Part of a small language model's weights: 10 heads of 32, vocabulary 8192.
MLP neurons of a small language model. Each row is named by its layer, matrix (gate and up: input weights; down: output weights) and neuron, and shows model dimensions 128-255. Each number is 50 + 12 x the weight over its row's rms, rounded and kept within 0 to 99. A neuron's up and down rows have the sign that makes its largest values positive.
Before each neuron's rows, "fires on" lists the tokens most often at its 100 highest values on Wikipedia text that the model never trained on.

fires on: " of", "'", " in", "5", "o", "th"
L5.gate520:56 58 68 52 54 61 54 44 45 63 57 65 31 48 60 48 38 52 64 42 57 54 32 57 55 49 40 52 67 45 49 46 39 60 49 57 41 35 46 28 68 49 63 57 21 52 71 35 51 63 42 32 48 38 32 58 37 65 67 66 41 51 42 64 51 46 64 63 59 43 52 66 49 45 51 75 35 60 62 61 55 49 40 56 53 56 67 45 52 19 49 35 75 42 25 73 35 61 40 56 40 61 67 54 58 39 67 43 61 42 60 46 68 37 41 28 63 46 30 61 46 41 55 34 43 28 44 44
L5.up520:54 62 44 78 67 68 57 39 57 53 30 10 60 48 62 42 70 49 42 50 45 42 43 34 53 26 46 84 46 57 48 33 65 75 59 47 44 39 42 47 46 48 43 41 23 51 64 46 73 65 57 40 44 50 72 70 44 55 36 42 45 49 48 29 61 52 55 62 58 25 45 57 34 40 60 61 31 60 51 46 76 52 70 53 59 55 43 52 54 32 58 58 49 47 48 60 47 55 50 56 42 58 64 39 59 26 46 56 73 63 56 34 61 59 40 52 24 62 60 64 53 64 56 50 42 15 44 24
L5.down520:39 32 55 67 43 51 54 35 64 58 26 45 53 39 55 54 56 47 40 52 37 36 45 46 75 48 41 65 75 32 42 36 67 44 60 29 38 41 55 63 47 54 32 44 38 59 28 28 50 44 51 51 58 46 45 36 48 57 39 28 64 67 57 51 55 42 52 41 33 50 43 52 46 41 33 38 52 47 40 52 68 47 43 51 50 50 61 43 45 77 69 70 45 71 57 57 50 43 41 57 64 38 54 52 29 69 54 61 58 44 81 54 73 39 45 43 38 59 66 59 50 54 44 63 51 32 33 44

fires on: " and", "|", "-", " *", ",", "and"
L3.gate161:59 60 44 51 41 74 40 56 52 00 50 58 61 70 56 53 37 54 46 51 46 33 57 69 50 43 61 18 42 35 56 56 51 44 58 33 42 41 53 45 33 53 58 54 43 47 42 34 50 66 55 62 49 36 33 60 49 58 55 51 50 61 40 46 62 60 55 73 56 37 45 34 70 31 57 45 33 56 55 60 63 59 54 67 65 36 54 46 64 62 52 45 47 62 38 49 47 70 44 44 52 51 61 72 53 50 58 53 67 48 52 57 53 51 28 55 41 58 27 56 50 33 43 57 44 23 37 45
L3.up161:50 36 42 44 68 50 41 48 49 53 62 43 44 68 46 65 63 47 59 64 58 53 47 60 50 40 58 30 57 42 49 47 62 44 79 30 51 59 65 48 32 65 61 55 53 59 50 44 30 47 69 49 68 45 41 66 55 22 43 53 63 99 40 51 67 55 36 36 61 68 31 60 46 30 50 49 63 37 43 78 55 51 45 64 54 57 66 66 54 48 51 50 42 59 52 48 31 53 51 52 65 59 57 79 53 41 48 52 54 46 20 41 49 51 52 68 32 52 59 43 48 53 34 40 54 58 41 28
L3.down161:41 44 33 80 55 21 55 45 50 39 25 52 53 69 62 62 51 65 58 54 58 42 41 71 58 62 65 49 40 64 48 63 37 42 43 36 59 65 51 47 35 59 48 43 57 58 71 44 58 34 64 36 61 69 29 58 51 27 32 46 51 64 40 42 53 61 48 49 42 77 52 43 39 51 53 36 67 48 52 46 22 61 76 43 64 45 47 48 42 53 36 45 53 49 62 68 42 56 38 39 65 42 69 55 51 47 31 47 56 58 46 45 39 48 50 47 31 59 39 51 58 52 40 65 52 39 44 43

fires on: " a", "ym", " an", "car", "tur", " is"
L3.gate412:79 62 57 48 36 38 40 54 44 60 33 51 73 62 31 42 78 50 42 35 34 46 62 55 39 60 44 55 58 45 28 44 62 60 33 62 46 25 56 62 57 45 63 55 56 36 58 57 57 55 50 46 35 56 44 55 38 60 53 46 69 40 37 51 65 62 38 40 49 62 57 54 49 65 38 69 50 61 28 50 59 39 56 67 56 43 37 45 67 34 54 70 47 81 61 49 58 54 37 58 37 54 52 54 49 22 57 49 52 64 61 46 42 52 45 63 51 59 39 32 48 58 68 69 51 68 68 46
L3.up412:70 41 60 38 53 48 39 51 75 42 62 43 62 48 27 58 57 45 49 36 49 57 63 64 28 49 64 51 74 32 57 47 57 35 32 31 61 46 44 59 31 53 71 42 53 53 38 72 68 40 50 57 39 37 64 42 42 47 44 39 54 30 61 48 61 54 41 57 38 52 46 47 32 62 57 36 55 33 44 41 42 58 51 55 40 39 68 49 65 44 62 49 68 53 42 55 57 42 48 43 38 31 78 59 34 46 53 59 53 59 67 53 46 35 52 52 40 66 43 51 59 36 21 62 20 30 28 44
L3.down412:38 78 56 38 44 51 47 48 52 40 23 58 63 55 56 39 34 65 47 54 45 56 58 24 43 65 46 58 74 55 45 39 42 65 50 38 54 56 62 37 44 64 55 37 40 43 31 49 53 36 46 48 58 44 58 47 45 34 54 38 69 39 61 51 46 45 42 63 45 52 36 30 45 27 44 49 55 76 21 53 46 48 32 36 35 60 62 46 54 54 53 61 27 58 44 60 73 13 42 52 46 69 24 39 52 42 52 43 42 41 26 45 49 51 68 52 42 44 58 65 48 64 33 54 40 40 42 52

fires on: " a", " |", " an", "ic", "tur"
L2.gate380:54 55 66 64 41 82 54 47 43 35 52 39 57 46 71 55 67 67 66 41 31 49 44 67 35 57 71 41 61 57 27 41 58 38 49 48 55 51 51 45 54 66 58 48 41 24 37 63 49 28 42 45 55 49 60 38 40 27 62 18 44 41 61 63 61 71 46 36 33 40 46 57 45 52 51 49 53 59 52 39 41 60 44 60 46 40 61 50 53 47 55 41 25 30 60 59 61 58 40 38 30 69 60 47 67 58 46 54 36 45 56 71 42 52 63 32 63 54 48 34 67 45 43 38 50 38 47 48
L2.up380:47 22 57 38 46 39 64 42 51 39 52 45 52 65 53 52 34 53 41 61 50 66 58 63 48 46 60 47 52 47 54 38 22 55 40 63 29 41 48 36 46 71 76 55 68 55 47 51 49 45 52 55 56 38 46 45 46 55 69 50 45 40 41 65 53 58 45 56 41 41 45 55 48 42 53 28 59 40 58 36 56 20 36 39 45 43 35 40 47 60 72 40 70 27 36 48 44 13 59 41 35 44 31 56 41 53 37 53 44 45 39 55 46 59 33 42 41 62 47 41 29 39 37 58 61 38 55 56
L2.down380:54 55 64 25 55 48 61 65 51 58 44 51 51 43 76 66 58 79 48 53 58 42 56 44 52 74 25 37 63 64 35 42 58 57 48 42 48 36 46 62 57 62 63 41 46 45 30 57 47 64 38 28 43 59 39 47 44 34 44 61 45 50 57 74 59 78 55 41 48 64 52 63 62 28 51 36 51 44 48 39 53 53 65 39 48 44 54 51 54 47 45 76 51 57 23 24 55 48 50 46 64 57 33 74 37 40 71 59 33 47 46 61 60 49 59 68 29 56 70 57 53 79 52 48 68 42 51 49

fires on: "th", "5", "0", " Ga", "ly", "'"
L5.gate306:51 81 64 67 33 73 86 63 47 60 65 56 48 49 10 58 42 74 37 60 35 69 30 54 56 36 50 32 54 67 44 33 61 63 51 30 46 15 41 51 66 60 43 67 51 52 41 36 42 36 51 40 31 64 47 54 54 51 69 40 34 67 56 36 35 37 52 62 54 58 43 38 52 50 48 49 53 29 70 54 46 37 36 63 35 60 38 34 25 38 52 35 49 51 42 40 37 67 64 75 52 59 36 34 51 39 56 71 46 42 46 47 48 58 49 44 82 41 60 60 52 73 71 34 66 38 57 39
L5.up306:58 59 48 56 52 55 60 61 38 61 46 42 59 52 41 50 15 45 30 64 33 36 57 57 77 39 28 59 44 62 42 30 37 62 43 41 33 42 32 58 58 34 75 70 30 42 42 35 19 32 32 56 54 57 40 48 40 53 66 22 43 27 70 28 32 39 32 47 64 40 34 57 43 41 50 52 40 57 56 47 50 53 50 43 48 51 63 45 62 43 34 40 35 49 55 29 50 53 32 46 51 47 65 35 56 57 52 70 59 32 63 35 65 49 47 46 50 64 65 56 19 33 46 64 50 25 56 39
L5.down306:57 52 63 31 41 54 27 61 42 60 58 48 57 65 41 57 43 61 33 28 50 50 48 27 55 33 42 69 54 37 26 38 44 54 35 45 25 53 66 62 35 50 56 63 24 50 30 36 30 40 56 54 60 37 37 58 28 63 46 45 49 25 63 44 51 54 27 49 54 57 43 41 50 51 36 44 48 54 67 59 58 61 48 43 24 39 57 59 67 49 32 60 51 60 42 38 37 64 36 53 42 58 66 46 65 48 44 54 53 48 65 39 51 54 40 41 58 48 54 57 26 53 32 46 54 46 48 22

fires on: " of", "al", "-", "f", "en"
L3.gate113:74 33 51 47 54 57 37 63 56 63 58 48 42 55 59 45 41 35 69 43 48 40 51 63 58 45 61 46 54 36 61 56 47 58 66 59 51 63 38 60 48 53 60 51 63 56 56 65 40 32 38 53 51 60 37 52 43 54 50 60 56 52 58 68 46 41 65 66 36 40 64 60 62 32 51 62 70 66 44 60 37 52 49 42 51 45 59 52 52 39 35 70 72 35 51 70 25 35 39 54 48 43 68 38 53 58 53 47 41 37 44 37 69 84 61 33 42 42 35 75 37 38 55 57 35 59 51 65
L3.up113:63 33 51 43 48 39 33 67 45 73 45 33 32 43 69 35 36 44 55 57 54 36 45 33 66 52 40 58 79 34 60 50 47 57 60 40 60 66 51 56 29 44 48 54 48 62 67 43 54 42 36 28 36 62 26 56 72 49 64 84 46 54 42 61 61 63 42 53 53 40 58 56 44 24 54 56 64 52 47 56 42 49 56 59 59 55 40 42 63 38 67 41 61 60 61 53 48 46 43 51 62 61 54 34 44 65 53 60 55 36 51 39 64 75 40 47 48 32 72 38 48 57 43 58 40 33 52 44
L3.down113:48 39 35 41 27 20 31 60 65 39 39 44 63 34 50 46 43 37 53 67 39 37 46 45 30 53 65 58 59 56 46 57 34 53 59 30 63 35 43 56 54 40 63 45 64 28 36 49 56 61 50 49 52 77 61 69 53 56 54 28 31 60 45 33 56 35 63 30 21 60 56 47 53 58 49 41 45 76 49 56 52 43 54 57 53 41 56 35 67 55 52 58 63 61 62 31 52 64 53 48 36 68 63 57 46 59 41 64 61 60 40 35 55 52 35 36 37 54 44 19 54 44 56 22 35 29 46 51

fires on: " and", " or", ","
L5.gate544:49 36 52 43 35 44 72 52 43 52 50 62 52 18 35 56 52 48 46 53 23 56 49 41 54 83 42 57 50 58 60 64 37 33 55 48 53 55 59 67 49 45 41 38 54 77 39 37 58 58 68 59 65 44 40 60 30 37 58 55 39 55 49 41 49 26 71 57 48 61 65 46 33 51 44 36 27 48 72 27 49 48 47 47 59 45 68 52 43 68 51 42 38 49 40 65 47 38 38 56 32 37 61 28 50 60 76 48 39 47 71 53 35 54 51 47 40 48 56 43 35 42 48 39 45 17 43 47
L5.up544:58 51 52 44 47 39 52 51 50 27 39 67 42 53 44 44 37 41 31 63 48 53 49 31 61 60 30 38 55 31 48 58 44 45 44 51 83 24 39 55 49 51 28 46 28 55 46 41 48 49 49 50 56 39 46 23 49 49 54 45 38 69 49 69 57 47 47 50 29 67 41 41 41 47 60 59 51 54 33 44 50 56 44 42 47 59 62 38 51 46 36 47 45 34 53 59 44 53 65 55 54 51 39 42 41 60 67 65 30 56 50 50 52 29 56 46 70 85 54 34 37 48 62 57 52 40 49 47
L5.down544:46 39 41 56 75 32 55 66 38 53 47 58 17 65 43 59 51 52 54 51 51 34 56 52 69 48 62 38 39 31 41 61 39 32 50 42 61 52 47 56 55 38 52 44 52 52 46 57 54 47 52 39 39 34 43 38 36 44 32 61 46 62 51 32 45 72 45 61 64 63 31 41 31 62 39 14 57 62 51 51 48 69 52 59 65 62 59 41 52 48 63 35 58 34 68 36 31 65 60 48 42 48 40 46 37 59 31 45 44 61 42 42 63 59 44 66 64 46 56 57 67 67 54 61 37 44 54 27

fires on: "er", "-", "ter", "–"
L2.gate234:68 51 62 62 41 43 70 36 52 45 45 66 39 55 50 61 48 51 65 47 46 45 50 48 41 49 41 45 58 49 45 49 78 48 67 67 60 52 52 49 51 28 49 62 47 52 56 42 50 75 37 42 46 49 64 58 53 43 55 34 62 63 55 44 78 32 51 48 70 22 39 59 55 27 52 25 44 48 42 51 29 44 24 51 46 57 38 54 37 30 41 65 50 36 45 47 38 28 68 36 21 46 57 61 32 43 54 39 43 48 54 55 53 44 49 44 56 65 49 78 47 71 46 63 37 52 62 59
L2.up234:48 41 59 45 50 49 73 43 84 54 54 60 31 58 36 35 56 38 51 47 49 82 47 40 54 49 48 54 49 31 46 50 62 71 61 49 47 54 45 31 40 61 53 64 62 36 57 43 47 57 73 50 55 51 43 54 44 56 65 57 34 51 47 50 60 82 62 21 70 50 61 50 45 65 56 61 53 61 52 49 57 58 33 59 71 59 66 51 56 62 56 67 34 68 53 38 41 60 46 60 45 70 56 31 45 43 57 53 28 40 74 47 28 37 57 50 65 33 37 46 51 70 42 38 42 50 53 47
L2.down234:48 56 55 54 68 64 72 58 57 45 39 52 46 61 69 33 41 28 41 49 49 52 44 57 09 58 49 52 57 43 48 48 58 50 40 43 55 50 62 61 61 60 63 40 47 37 52 52 49 54 47 59 64 40 62 68 48 46 56 69 59 72 65 54 47 41 54 30 49 58 55 57 54 62 32 71 26 53 51 49 33 50 25 62 27 42 49 53 57 43 32 56 27 42 37 45 71 45 63 33 41 48 47 55 56 53 44 37 31 32 65 48 42 62 54 65 41 53 33 71 50 24 65 73 46 60 44 61

fires on: " |", "|", "pos", " of", "-"
L5.gate54:31 46 45 56 51 55 52 37 69 43 27 46 64 51 52 77 61 76 60 72 45 45 66 42 45 71 61 48 61 52 65 49 44 55 44 56 44 43 59 63 34 47 37 61 54 59 45 26 36 56 70 53 48 40 63 71 34 36 51 44 53 63 48 30 46 46 63 56 59 45 60 78 81 59 37 49 40 48 53 46 57 53 34 48 47 49 24 54 32 58 48 45 57 52 36 52 35 43 77 58 46 48 36 57 60 58 58 57 38 41 35 84 60 70 59 57 54 55 43 38 54 53 46 37 43 46 42 37
L5.up54:56 34 63 42 58 64 54 43 40 47 45 41 49 42 69 41 56 43 61 69 45 31 52 43 36 42 58 43 65 43 50 58 51 45 56 52 49 22 50 54 46 56 79 57 43 69 68 59 44 45 50 19 58 62 39 45 73 69 59 43 39 43 61 46 49 47 52 29 35 64 55 47 30 46 55 44 55 37 30 24 60 51 44 69 57 58 53 25 53 61 45 48 43 58 53 53 54 24 38 54 51 45 36 33 79 71 37 42 52 46 41 51 40 67 59 58 55 55 37 63 75 58 61 38 75 45 51 56
L5.down54:62 44 51 35 50 32 24 57 61 28 55 49 46 42 56 34 54 49 47 66 72 53 67 41 51 59 52 63 61 62 46 44 53 38 62 58 50 52 53 65 70 66 75 51 56 55 61 65 47 51 53 34 62 56 62 45 59 61 55 29 51 44 58 41 46 52 51 31 22 68 59 45 51 47 70 47 69 63 35 47 38 40 47 60 45 53 45 20 32 44 44 54 42 40 53 42 53 67 47 42 36 34 59 34 52 75 55 46 62 51 40 50 63 38 44 45 32 41 49 69 59 54 27 23 60 65 68 42

fires on: " |", "-", ";"
L3.gate414:64 48 69 54 34 61 47 30 48 52 39 59 43 65 58 58 44 63 59 61 42 53 44 26 68 23 59 48 49 42 51 65 73 45 36 32 62 39 56 53 44 55 55 51 46 50 43 64 28 44 61 50 39 50 48 49 35 56 36 55 70 45 53 56 34 36 51 27 50 57 40 49 53 36 58 71 71 41 62 34 55 36 54 70 51 67 40 40 39 71 70 51 38 35 54 60 50 23 42 48 36 32 37 55 45 47 52 30 32 53 44 67 47 55 87 52 51 54 59 60 53 62 53 27 49 50 45 61
L3.up414:62 52 65 40 45 47 44 53 58 35 67 33 56 24 55 65 57 71 39 52 57 73 49 62 57 37 59 78 65 45 34 71 60 51 44 38 44 33 59 68 39 52 35 49 54 61 61 37 28 44 68 46 30 49 55 48 31 70 61 64 37 44 50 60 32 54 58 47 61 56 46 54 54 46 54 65 54 46 54 39 46 48 44 79 71 70 32 25 61 58 44 47 50 45 42 40 56 29 51 53 31 36 54 30 71 67 59 73 26 54 64 76 39 58 34 40 77 44 46 55 52 57 31 61 57 31 44 48
L3.down414:65 41 62 49 50 72 42 61 63 35 65 51 66 48 56 36 54 44 74 74 59 50 31 49 54 52 50 54 68 53 50 58 70 43 56 57 52 47 48 56 52 46 49 54 52 36 50 42 49 48 49 60 54 50 56 67 50 34 47 42 37 61 58 47 53 53 57 45 43 57 66 39 52 39 45 51 68 27 67 47 78 47 47 47 53 51 39 25 55 50 53 56 46 55 49 57 59 53 53 41 52 37 68 30 54 50 71 41 43 48 46 57 63 45 56 51 66 37 33 56 28 57 36 53 49 31 26 26

fires on: "-", "|", ":", " career"
L3.gate138:37 58 43 36 46 45 56 29 35 59 45 42 38 55 56 57 55 54 52 79 42 54 64 47 52 49 55 46 52 59 57 58 64 56 50 68 54 76 56 66 28 40 58 32 48 49 68 72 55 36 28 72 47 64 37 47 51 48 43 51 62 50 19 52 47 51 57 39 34 64 52 43 54 63 59 49 46 45 40 66 46 58 45 69 38 55 67 42 62 82 32 51 61 38 66 65 41 37 66 25 48 64 49 61 39 35 65 61 60 40 42 38 48 54 46 52 56 33 61 45 71 46 61 50 61 59 50 40
L3.up138:49 51 57 40 38 31 56 55 61 52 76 56 30 54 56 36 26 40 64 55 57 53 48 50 59 43 49 47 36 53 57 51 34 39 33 49 47 61 23 63 36 31 55 51 32 77 43 56 47 36 42 24 60 58 47 49 48 32 56 52 42 59 35 40 29 58 46 46 47 44 46 46 64 52 66 21 70 50 72 63 51 71 37 63 47 53 50 54 32 84 24 61 47 37 56 43 48 49 58 42 26 51 29 52 54 45 35 42 66 38 63 59 54 30 47 55 45 35 54 58 69 61 52 32 46 40 40 56
L3.down138:65 43 63 71 51 44 49 46 42 32 25 36 44 50 71 48 43 59 66 46 54 68 34 57 30 37 62 47 57 64 53 76 44 41 38 26 46 64 54 47 24 45 68 55 37 45 63 83 47 34 43 52 62 46 48 70 49 46 43 54 53 51 55 27 55 53 51 60 36 59 50 39 40 68 56 43 50 48 44 66 43 57 42 49 46 49 54 59 68 63 42 66 60 56 76 59 77 40 38 54 32 58 39 55 60 56 56 69 56 43 52 52 27 19 43 43 48 42 45 49 44 48 51 57 58 48 40 35

fires on: " |", "ing", "-"
L5.gate102:34 45 72 34 59 39 37 55 45 37 59 56 34 34 43 39 43 68 59 38 49 77 44 41 46 57 55 40 52 37 53 53 49 65 49 68 58 62 43 52 48 34 71 50 58 57 45 55 42 35 51 51 64 57 39 61 27 47 71 67 52 43 48 50 57 64 52 60 64 51 52 84 57 35 62 45 39 50 65 27 61 34 44 35 55 39 32 51 56 13 39 46 47 54 41 87 36 59 54 72 59 23 60 54 49 57 51 57 64 49 47 74 26 47 54 52 44 49 48 32 45 68 45 38 36 42 52 51
L5.up102:48 48 54 47 42 72 48 64 56 50 39 62 57 54 48 51 56 47 60 57 45 46 64 50 55 31 32 49 65 41 55 56 65 56 58 34 58 37 27 70 43 52 54 52 61 54 58 41 45 51 76 55 52 46 61 51 47 52 68 43 32 41 33 45 55 38 46 29 41 46 48 50 78 47 54 54 39 78 49 60 42 60 49 69 43 62 37 47 37 53 67 70 60 50 60 64 56 38 57 75 46 74 43 22 46 35 64 48 61 39 35 58 64 62 54 47 17 73 43 79 44 53 34 47 40 51 65 45
L5.down102:51 51 51 55 45 68 46 56 52 57 68 44 56 83 64 57 53 50 54 30 56 39 47 70 26 53 43 63 49 40 44 50 54 59 41 49 45 47 63 64 47 60 54 52 50 30 54 52 79 47 64 31 69 34 57 50 39 59 56 55 56 44 47 64 36 42 43 64 63 36 45 39 64 59 56 44 43 64 24 55 63 47 51 62 55 46 47 46 56 37 59 46 49 46 39 31 58 36 59 64 12 62 44 49 38 34 58 50 55 25 44 21 42 60 38 70 56 35 27 49 40 29 62 38 34 62 48 48

fires on: "w", " Don", "wa", " pre", "le", "y"
L5.gate148:50 67 49 52 42 52 50 39 49 48 59 79 24 43 58 44 39 36 31 60 43 37 50 57 37 52 50 51 25 65 64 61 45 71 71 41 49 08 34 31 40 62 53 56 48 50 47 51 44 61 64 41 68 44 61 62 51 51 44 54 51 53 36 48 41 72 36 54 53 59 76 70 52 47 47 27 69 41 30 33 53 47 44 41 57 64 39 68 60 44 56 20 26 29 62 51 56 39 53 43 48 48 44 47 46 49 32 50 47 40 45 49 61 56 56 47 46 44 52 40 45 29 41 37 52 43 44 58
L5.up148:63 58 53 67 62 49 50 43 55 40 50 58 49 34 52 27 38 31 26 41 39 43 33 55 34 59 46 40 43 58 38 53 43 49 50 55 35 38 45 60 65 66 38 57 44 44 29 46 48 29 36 51 42 49 51 48 67 55 60 38 57 55 36 49 55 43 40 40 48 57 62 51 67 54 72 65 41 44 40 50 39 51 37 56 53 47 52 69 42 71 36 58 59 51 27 53 54 53 61 48 49 45 31 60 49 67 49 67 25 41 59 58 41 63 41 55 39 27 49 66 50 46 35 44 51 55 35 43
L5.down148:47 59 60 62 52 45 43 55 31 54 70 65 52 61 73 32 51 47 58 59 58 53 38 46 50 61 48 63 39 35 69 62 44 55 33 49 49 50 55 54 43 52 35 47 43 42 51 39 45 43 66 55 40 38 47 43 62 69 57 50 45 70 55 55 45 53 35 53 47 57 68 65 54 39 52 35 29 43 53 53 46 56 60 64 43 62 54 52 39 63 69 43 33 31 61 59 40 52 37 39 36 60 40 62 44 66 56 48 56 35 41 57 70 65 63 62 38 40 64 66 66 55 61 43 25 32 61 60

fires on: "1", "7", "al", "ight", "f"
L2.gate300:30 54 64 39 51 42 60 56 31 39 51 46 53 59 32 56 53 63 56 58 40 57 67 51 58 41 46 48 44 46 24 42 60 45 48 61 46 58 59 44 49 46 78 24 51 64 49 29 50 30 63 42 32 38 42 60 39 34 33 48 37 40 45 19 43 47 44 55 39 50 51 61 71 43 52 56 61 28 25 11 61 39 43 62 47 40 69 34 41 56 51 53 62 57 48 53 44 54 39 59 68 44 45 26 22 63 51 43 47 41 42 54 59 62 59 55 58 58 50 54 28 64 49 43 37 33 50 41
L2.up300:53 39 36 42 62 44 43 44 32 20 60 62 42 60 57 66 44 33 57 65 47 52 53 53 45 47 60 58 57 60 32 57 73 51 54 58 50 41 18 73 39 63 56 15 66 49 46 70 51 84 44 55 35 43 43 82 42 29 43 63 53 53 46 39 34 62 62 33 43 57 59 50 37 44 61 26 65 62 50 45 61 52 55 61 32 67 45 42 47 51 64 58 56 39 52 66 55 33 33 77 40 31 63 43 40 48 65 46 45 44 30 41 39 52 55 57 40 41 39 54 53 28 65 36 58 51 64 53
L2.down300:45 54 34 44 68 42 48 56 33 50 54 66 47 46 43 59 39 51 80 45 66 66 46 57 69 40 63 59 49 53 56 58 72 61 58 35 48 45 34 50 44 54 34 43 50 50 65 45 43 64 53 28 43 54 68 53 52 50 25 52 45 59 63 45 65 52 46 54 28 61 36 42 53 58 52 31 62 54 50 51 46 49 34 38 72 37 54 29 71 45 40 56 66 67 37 25 35 47 38 66 61 44 45 58 36 50 60 37 27 51 51 34 59 51 49 67 54 62 48 55 33 54 51 46 57 50 35 47

fires on: " |", "-", ";", " ("
L5.gate392:35 65 44 65 43 53 42 42 61 48 32 60 43 63 51 52 59 62 45 43 42 67 56 41 25 34 57 60 69 50 60 62 58 58 51 36 33 32 54 56 39 42 58 37 58 48 62 49 59 52 55 41 54 45 66 30 40 20 74 45 44 53 68 63 46 51 57 43 57 46 24 45 68 40 70 45 46 40 42 50 77 45 46 52 63 50 35 56 64 40 35 41 54 49 57 30 57 26 63 24 50 50 48 39 33 62 53 68 54 71 48 72 44 27 69 60 56 52 37 48 35 35 54 27 35 38 37 51
L5.up392:34 56 48 62 67 36 55 23 62 69 50 44 25 74 63 47 45 46 50 59 52 59 48 50 60 16 71 60 47 39 63 57 46 57 62 45 48 41 55 54 39 68 61 50 46 55 63 36 59 46 59 50 67 33 63 54 34 38 68 71 50 46 61 32 48 66 56 46 50 55 63 44 50 48 59 50 40 50 52 52 42 52 51 65 41 43 56 40 21 47 45 49 54 61 75 77 50 33 34 53 40 39 45 30 66 49 49 57 36 53 62 46 57 69 60 58 54 51 32 52 57 52 58 54 60 22 25 69
L5.down392:56 45 42 54 59 67 50 31 48 51 41 48 51 72 63 41 55 74 62 66 46 56 48 61 46 56 57 65 63 45 43 53 51 39 58 38 57 44 63 53 26 56 47 39 57 24 33 56 42 67 49 46 44 24 62 58 36 29 59 43 58 49 61 65 45 56 30 46 52 57 42 38 66 51 54 54 74 57 24 51 53 76 50 59 40 57 33 34 40 36 57 60 51 64 39 45 55 53 49 54 22 60 56 31 59 49 51 53 75 14 65 65 64 39 69 47 62 61 50 66 59 45 50 57 63 57 46 61

fires on: ",", "-"
L3.gate384:45 67 55 46 36 46 53 59 34 46 46 37 52 47 51 60 45 46 41 53 58 48 54 54 44 57 47 40 41 47 37 71 41 66 52 38 43 51 58 43 49 25 66 70 51 47 52 51 82 41 43 44 48 43 53 56 52 66 34 54 45 47 15 33 61 48 29 60 67 41 31 33 47 47 60 34 32 62 50 78 28 51 48 32 68 63 69 47 41 53 64 50 62 63 46 37 41 63 44 39 51 40 64 59 53 44 60 58 50 42 58 62 51 39 33 57 35 29 38 64 14 39 45 62 50 62 50 59
L3.up384:37 49 51 69 63 34 73 41 50 68 54 43 63 53 64 26 46 63 60 52 70 37 64 46 46 56 57 29 51 46 31 60 68 34 54 54 37 46 41 53 49 42 49 45 29 62 50 54 57 62 30 94 45 56 41 59 35 52 43 53 71 43 67 53 45 55 57 53 28 37 46 54 46 83 62 54 68 18 40 49 53 41 47 31 59 69 55 18 53 48 76 28 50 54 41 39 55 60 57 42 61 61 60 41 67 55 68 59 61 48 57 74 58 52 58 41 67 46 63 47 57 52 45 60 47 56 58 66
L3.down384:45 29 50 30 52 37 47 47 69 43 56 41 55 44 64 55 72 57 51 73 39 56 44 55 44 68 60 29 58 54 66 35 66 64 50 47 65 47 44 43 45 23 54 54 53 45 60 52 38 39 48 31 60 65 46 65 45 38 45 29 31 46 32 44 42 40 27 65 38 61 80 53 42 44 40 22 42 48 51 77 33 63 35 55 68 47 47 68 38 51 55 28 46 39 70 56 50 63 65 44 37 35 50 64 08 56 39 41 48 56 59 45 49 31 35 51 34 52 59 41 75 45 73 57 44 58 29 41

fires on: " |", ":", " that", "gu", "---|---|---|---|"
L3.gate209:36 61 63 37 72 48 30 41 52 49 47 54 43 33 58 43 56 53 36 72 44 31 44 46 57 43 46 55 41 44 39 73 56 54 59 46 43 60 44 59 55 39 56 55 52 64 49 70 51 50 50 65 57 53 50 59 74 64 63 54 59 41 53 35 37 51 54 42 54 52 50 57 43 30 59 67 71 74 49 43 62 47 66 30 45 48 65 36 61 57 40 67 59 46 48 39 62 37 47 37 47 37 48 29 37 61 41 40 82 51 46 39 42 59 87 48 34 58 20 41 48 52 46 58 31 45 45 59
L3.up209:37 69 46 79 78 65 47 69 54 55 54 48 46 57 57 48 49 54 51 47 46 55 52 51 74 54 32 29 63 49 30 53 50 45 49 46 36 51 61 48 65 70 54 43 54 49 45 41 51 54 64 40 51 40 54 44 62 35 44 44 73 36 63 58 57 57 49 40 43 44 33 57 47 51 64 45 66 38 64 41 50 39 57 58 49 39 56 45 70 58 61 22 63 51 49 52 49 29 28 69 43 44 37 29 77 49 43 46 57 65 62 60 50 29 63 55 53 50 57 32 57 47 62 41 44 44 52 37
L3.down209:57 44 65 59 57 89 44 49 24 67 66 54 53 74 40 60 50 67 47 48 57 39 47 43 52 70 58 53 45 42 46 36 37 53 41 58 55 69 55 35 52 59 69 67 49 48 69 68 60 31 64 51 65 31 65 56 54 63 57 46 32 42 50 84 45 45 40 70 41 52 59 27 47 35 18 58 48 41 46 59 51 60 39 64 35 61 36 64 51 49 43 50 45 42 74 37 52 49 62 52 38 48 56 50 51 50 56 33 51 60 51 37 54 69 33 47 40 34 63 51 53 32 26 58 69 54 62 44